From a checkpoint of a small transformer trained on Wikipedia.
Size: 5 heads of 64, vocabulary 32768, 108M parameters.
MLP neurons of a small language model. Each row is named by its layer, matrix (up: input weights) and neuron, and shows model dimensions 272-463. Each number is 128 + 32 x the weight over its row's rms, rounded and kept within 0 to 255. Numbers have three digits each.
Before each neuron's rows, "fires on" lists the tokens most often at its 100 highest values on Wikipedia text that the model never trained on.

fires on: ",", " (", " –", " [", " section", " Arts"
L4.up863:123052098128194115103147143171160144096122167099146112074166110190066160144135120157137160102059138073120103097134112180101135161082126154101126075108210098097121160115136143134127148111119126091126150141172115195131064089168150101129127149120121161079136093146081113161121059091094187133143130140139198146090158112103133175130183135115103119101151154156102110121155157154181196089170062089116171105151133104155101130108118134118120154157135144180172088154146070125097146117116131148092133099100141117151123158128139115180124163119119155131115141155111132185179135188211122146

fires on: " (", " as", " was", ","
L4.up30:144106161158106099141048135110133154125198142144214107143093098084099171068132094133112104134099117104122117141147133177111131139115145149123147033111234146158129157119133130114153154121107108111139098103088153090135063059106130169133088079121100180163152111150143123100054131103109099073112203142097076134115171091135102174127174128137134136075064123130095087098166142142155144124111161124051145104139142110054153108142159114159117148101125138139150123113095118131113169144084133137086122141132157192149133155141143154156111098142117145122088084207133138157122081156102122138

fires on: " ", "ar", "0", ":"
L4.up31:117187132102153112141130106111193196128177106094076148145137060171136112146127125133142139125120105108137118089124105146116137135079135169099102112111164134139143136145147093124095102151144138149153073157121196104140122166037127099140106146166133108086131125117111103142128146109110153107090123142118102092085109036187105183144096170115076119122153116106118119126179115140126132201093176142141135109191108174165142159147164170075132200110113136183103159132127093111135152071122116156116070106136083124122157109144157073123124085153147129100134150079086070106114147112084163120

fires on: ":", "="
L4.up1476:143139126110141128156100135149136103095145185129170106112128086109125106124103104136122036107112162129117124203068165108072105153121103089150102116113138132145157091115097099153122136164111123155105160119136167140090167142114094108154160146126156097113095142096139189206200145174140154128134141128174161161152080188174104104135120186137123069048123135187088167160117091135178070166173108143107101186121136136101149087126177092092142172152113150124191083109157130084158118132144094157142103141162101105118086074136137101151162169137170123145163127115138072144144142083201106088

fires on: " of", " in", " transcription", "ined"
L4.up557:107130135220237179109161132093149138183120134177127185139101158119116143134062117130163068152103115103104163131120142140216083166114144119146081166101184142146104161073110157130147125088129125193124195084087145101164084104126114040117130150153114113124113121108133099110158188081108122117155131134144162117170176104104114099143099090097116160131123098171136188107061082104114108161117115144191173093155126165098095141128067154087104122101115118130160141133179065116125154126149102146076116110127051096127175177119127108095129143164155098139130085129090160177098192090145154146

fires on: ".", "1", "st", "nd", "3"
L4.up2255:180175078109038105134143087095156131119221127089147123089099164132111186182140144097183141135156142164157112194135180049142134156106136067086160074159136088103138082110130142086148133177164103126128146134111086073128241109146066205114096072116072106130135136134065134096123127147137139118128164173076146163145163140209198107126133127123208130131143108085171124109124138105082147157118156145128185135156130159099088136093101104139090149103091152118168162163081100118163116145135165173129115151125193095117115102129097084062153115130122088168106114154147207122136141141104149092

fires on: ".", "1", " –", " Al", "$", "]"
L4.up1248:168188122103129096130139155149154098134159117124077123149132184166111188090152154099150157108087108107131154129129130080079097132057148182132184125121125114064110137111121110047070176107188135143138167172098167070125165135146152126054148132101098174137095166114174128120078113112070080144135120162158131124169137131158112133155172122154132148129154134174092093173066148122111128084224155138162091140125141120102159179062128166104082100144128128093162126130108117118126108119170077114110143132104141151140092110101142196148146132116127090197134125161067199115101094157134110143

fires on: "2", " with", " ", " to", " ("
L4.up1152:154139139178132131130120093077179115095128190157106109061136093094133116169109098133121129156183172111127188117106072130083204171132163155170134120083153165114122156137100165170151178124115127118131090131173119119128125132154101157159132120107072102148046146149110117152100149145087168140158152119160157192089121141116106175139169141153175157035182155115151113126156140130145159147177098154132147156123092159118149073181156092087174149216139154122132074138077112119152052149119183097147100201131109117143119144092141135136143142168074109125176167113187103121103166098120138087

fires on: "'s", "s", " (", " the", "'"
L4.up2333:100125088151116130136139134109142079175173181135102120101119137113074084166106097170114195138074157131124108153101168115068101177157135107119098186097142119174105119125169130156133125201130160116116105156120136128082144059193089096103139139191102116086123134120077055100160150154111132145055198107106113094131158124160104180112043140110180166143127115097153137059136112061148109143159158096172133139110195163147098188110100109079104087104158229098116137134086038080092090142099149075116125136156120172158140117098159099123174128142125163068098150164138145174163130093134122086

fires on: "1", " of", " to", "."
L4.up809:157141140114102083109090163152084128172032102092136153107147141149103097186109133171142145144142126164124115125093167171103178133156124132108165113119107153099125132106132140128140104121077143107191131137135127112186109188152116223105140125032132135119138120133138110140133091168138147108145099146166090157106113144166113120072123171108115103144128159152141125117131103113102130191084145122077104157142144100138087128125093143163122119081159075145168152086098124106133080103154123148143154204157176110155126080078116110105164131105068014143125095109145160060100105100158104143

fires on: " and", " a", ",", " &", " an"
L4.up1632:096126092100089141126108130087095109151149149105135147067104096074120132108143197125075098135186160118126088135114090120101128142149169124139061100110202138102142152182081094139097105167122097131152168100098123084137162146082078097102159122106133089116171153150119130088131081190148129142120146132068135059093116166079160127144091053122110082050097162095164146185114144134121099128172063085158119068137178142057137086168111077107158105120084123204143127069117150089155155105168138088155135134170176085125113120118059142166095137117096175156111171148107129088091110101139122140

fires on: " |", ".", " ", "a", " —", ")"
L4.up1099:147103128109150081132106120124167104090073167155130136156103103131142052116126149139125132136081104105159121134143168190083126182121126125116095016092149122167071094167109076101171096139168080126120134147109182212181173151125136120162129199160144151156104150105130102144137148155109156106123143129190139127141125118110082164080134163179135135129163184212090216120159113132105132114119153151129119147170091136133159194117137145159134135138079152168097135136122098109129061145113142090074132111153144144182145133158178114135152127162104094113142137098105089144068148120156115124

fires on: " the", ".", " hearing", "-", " Australian"
L4.up255:151135115136116165119148183137157091154127109109152134186136099144140098101114175181102129166118090084129125080132117185055164101163109165101046178163145141172106109174080108137161151145109115136143120153154118137105125086167150159118114134132165139109151065055144105142160094099136134127095116119135154161088169112118110133138126113125175107121088227090156059119120183071187126122171199139097132140096158086132152099086067100165130153119083160169082147138137136125096150158162162121132167170098144095126144136129177120185151107119163130146074135170143166147185127146177132122

fires on: " in", "ent", "5"
L4.up975:090139101150121115173119119098126160122101145142099135124146145116177204126059169172080122111097148119127143109147122128117179166102112100139166103140107102124157124110127152110109136077072119117097143104112159075100127148119109120136134159156068085144085094132114130133096190104100056137124166160161095085148122070208090092166078120169154157139108086147214121161191108115119110118107077075088120114149099058178135171107213125150165166110174099127137129092138123113099106135183172140127150110094119153142157154133177136166096141086135116033056166130083069102145169147147100121

fires on: " the", " that", ".\n", " Base", " (", " |"
L4.up1797:089114149133099088137148083110109130084134081206163151191025110125189143130179174134128120125121092111148141136181134112120094151181126129082140108118157148108092140116113210129189151168117164129082145118065118110107103128175115117055089163091162125094140160113112142180121134114172127089111097126110187125178104102139133127207113162075107112090147089133147156156124088120134137107141135082159106128162176081154114114139154146110104131072155155113145153131129133108095195098164061187105134127039109108085167101139114105059124198104113150144100163138139160165015118113118197090

fires on: " a", ":\n\n", " in", " an", " but", " However"
L4.up2243:167140143119141091126160082099126138110100134121175166154116147143129128077154137102135150129117090122124146094165088103133123151136099118176084117144109103077174086173172077126157123148119183179102139152075121123125201139168128170150141127157113142118137136189100101145179094119198069188164133165112164145103082142066145144095069151166101126114136182109166132122071168101104043108178118125169170100125178158112071103060121114166092101158141159181151092109113141124113097104092113119081112147152141078131090105145114183171118096133144154114078117162152077142146147075137124169

fires on: " ", "aba", " |", "za"
L4.up1341:172105127120142122056163170154185106112120165162124122052159109093137090055124135174163114136098122110109131116095148131187084138145121121175141091137151118094119110090169154101143089141152090163094098156103112156177054153104155120125086079110143094115190112137148085189154149119099176129127093099084180129132103170106182190156150147166115147091140112133134156137130137084054168123070135108132090144143127078163079128080151123143193128079131113168043081084124128141141146114146122096137095088141138128131103093128168097108110116112099152111141083105130096118158138100138146138

fires on: ":", "'s"
L4.up903:094117082150104165149130169133143104066132213144163163160094098157146103140150122173124115101074125121149147137101183082158143162150161145139137100114101117125111092095170126142141177113112121174104142133067180149133154154117143128097124169109143142101126129028127162188166095139163103157127060164145170163132126115151071068160164179119109136141091154115105180140140132113169124137144102140106134197096108116068170142091118091127138158140162155188114109108157108076140127123062133087161140208139138104138181127124142111125183129129131161156098105174122133066136189122119137095

fires on: " ", "\n\n", ")\n\n"
L4.up1563:091125136149127125146057111173076186161155088115101139091091077134103088119139127159121143129134142070104166164135106196124135149151147137137138110134174071137087190159108113103109083050075134094176109100143178111104131088127142122168142100140114158145168100126130156154135187159061102107137182100159127115103172074168112166147142098118160131055047117089118148139139178106175158146158112137137158107146110143142138126122145084088138142149151137191187117078118108144133120196115142135136068081119147132151112157125151097132106072173151113097118149190119089185144160128127130099

fires on: ":", ")\n", "."
L4.up2056:129074124142165123138148150122159147111161134148105090126090085122095095136150162173154087164135192134143130139124181149112152120090150127112110114138174179108142108066124096107132109101117124118073145150141140161084099137103158142046183182123104045139150095124122151192143136153126152104116108173121177112070144105195138094124168109078137153073112150110168127146084183090187103170158144150134156188150129131081133076084204088078147123124185091099141101146171124083192144163063074158140134118081144176162179077173128075123134120171136171124094159107137171156148178156200139120

fires on: "-", ":", " As", " A", ".", "us"
L4.up1432:076108109116085157187150150122132072155142109154141084081169085210198151098105110168085104204143129164134198184177145118115181132115125166113110115147086151135085115117107060144036147085107122140161194169090132127184157153122158162122178116161133117121144119109109152138156136108134141137139104125139127110136198095107132114151173124142146173055132082108174140125113123118099108148159116153187136144088147133155128119163154140158088090117115127169093193153113109048132159113173090135125122152155140142141173123169144127083230067159166094115098099152110152095151117195095127122

fires on: ".", " of", "eterm", " for", ":", " information"
L4.up222:072014138120167148135098168145103120118146164153157090123054071141130101137138159098161168189128127171103167149144101168130087116136138119145127127073123173185128161169116124097008205125090118114129116124128134174124171131101161141099118087099118154134158162136147058104160172131136129092118172083189143196153124094137116153127163097096138108138087041116131164145183142118123131128076090146106119124102086177084180142142130101116184130123140111150111121135153157146149112145156164098135113123166218117097160050103062107088135129090162139126140171143176169093138161119070169110

fires on: " same", "a", "s", "an", "'s", " their"
L4.up107:142066138107156134118146221095124149110117148106126105132156192096083101110126137110115208148148155183169123148103095085139136132108115110171102181121131105096099094020130107123117116132181151111141110170138137136118187091153083136099180123142113115152137192130104133154190162129152157079133171121085080114076132127131053162151141168091098133149129176134100120133173102184176062169089122147139107132124088145117142123096082090176148090085160171105153144155126151139131166142111110133155080131142144142124129144179143118073217123204184133115156094047096080150094170101198161106

fires on: ".", " of", " |"
L4.up349:146158053127094111142187151098086178143105132101121106109128091111097104198087126118170194146189174132157174096107126189124110148137107133125102175097135152126174135093122130131118133181150105164098113151137115184140183154160130153200164143155174117168077082152150089172099185120134083109173133137137097175129130117110126122117097125140176137144103154105165177150141077104094116134081182158101125187123115129084130101103127128125126152111057148105143138116182134133167101097123179116154203181170150068078112120132101156093122117117059106105155055119165145095189199116095099112

fires on: " by", "-", " By", " in", " then", " this"
L4.up699:167129107118091117099096107164146120168132094135105112127137108088088126100135178172132139109086109107104149130134085091076125164084090127113114127137152139097093182054051082076113072094164098125117179161096103102140105151148091087140135141119131110147115149153063153136146113078119097151111122084095117110057088134174093086108168114173157104136102147117169091151185165120230084149141118115142140107156124138149131148114152147145138104123147118120124128115125110136171108125115111182119145095133132087139072118111163153113051112178192122075103128133102105115113163138124213106

fires on: " |", "a", "iga", " Ta", "asa", "6"
L4.up1567:119079109131120108167171113117113094162091088113118161097120100132116088098140133137171106104156171141221163099105104133135167131132081126114141107153132108108147128132135140110109097107167125152123125180065089039083163117097174100152142163181139156105139166112198099161210062149136081146066160163082138113104141165163129178117107138123121158152151096127116123071150158112136106102093141107132110148155102114167143101101103120157135148101143177123111218118150056130135133189158156081133149070107125151083146116149129129093135170140107127132138101123125136119145078115160185103

fires on: " |", "th", " located"
L4.up2101:090161146149142121136081119058090139132128097160110133144173084084087150158081126153107153133142127105157093166175165151120062188158179142133091114135177129137131110128137154084142183138224134125143124080169121123148140082183123133112078125174106089151141129123135149136210145128131106124139084157138137132168131102137118127128128137159127136152132086139120138124138184084148132124128143096119103194108182133093191103119084101125130164116086133143176156093089062127148089131189156119143150112112157142162184142114152067082174152188119159116153115126122140109118042133091163121

fires on: " in", " to", ":", " for", "y", " of"
L4.up1233:132116143113126182101135169184108120111164163161164101168164083168177078140137096166129103150139099111149143077121112103124127161054086131157097147148135129177163124098078172120168090126070149160113081083171150102151169149129138132132109127082111123110096142169139116127112121095095166118013134084181113095099097112155132106105128147169114116132093110124087181151185083167127225153130096145101112133138079133075169116108166135083123086159152151127109128123175152122122126124125082185073109145155124147132137127068122081097143106142178164143101126174119117072067178121085166128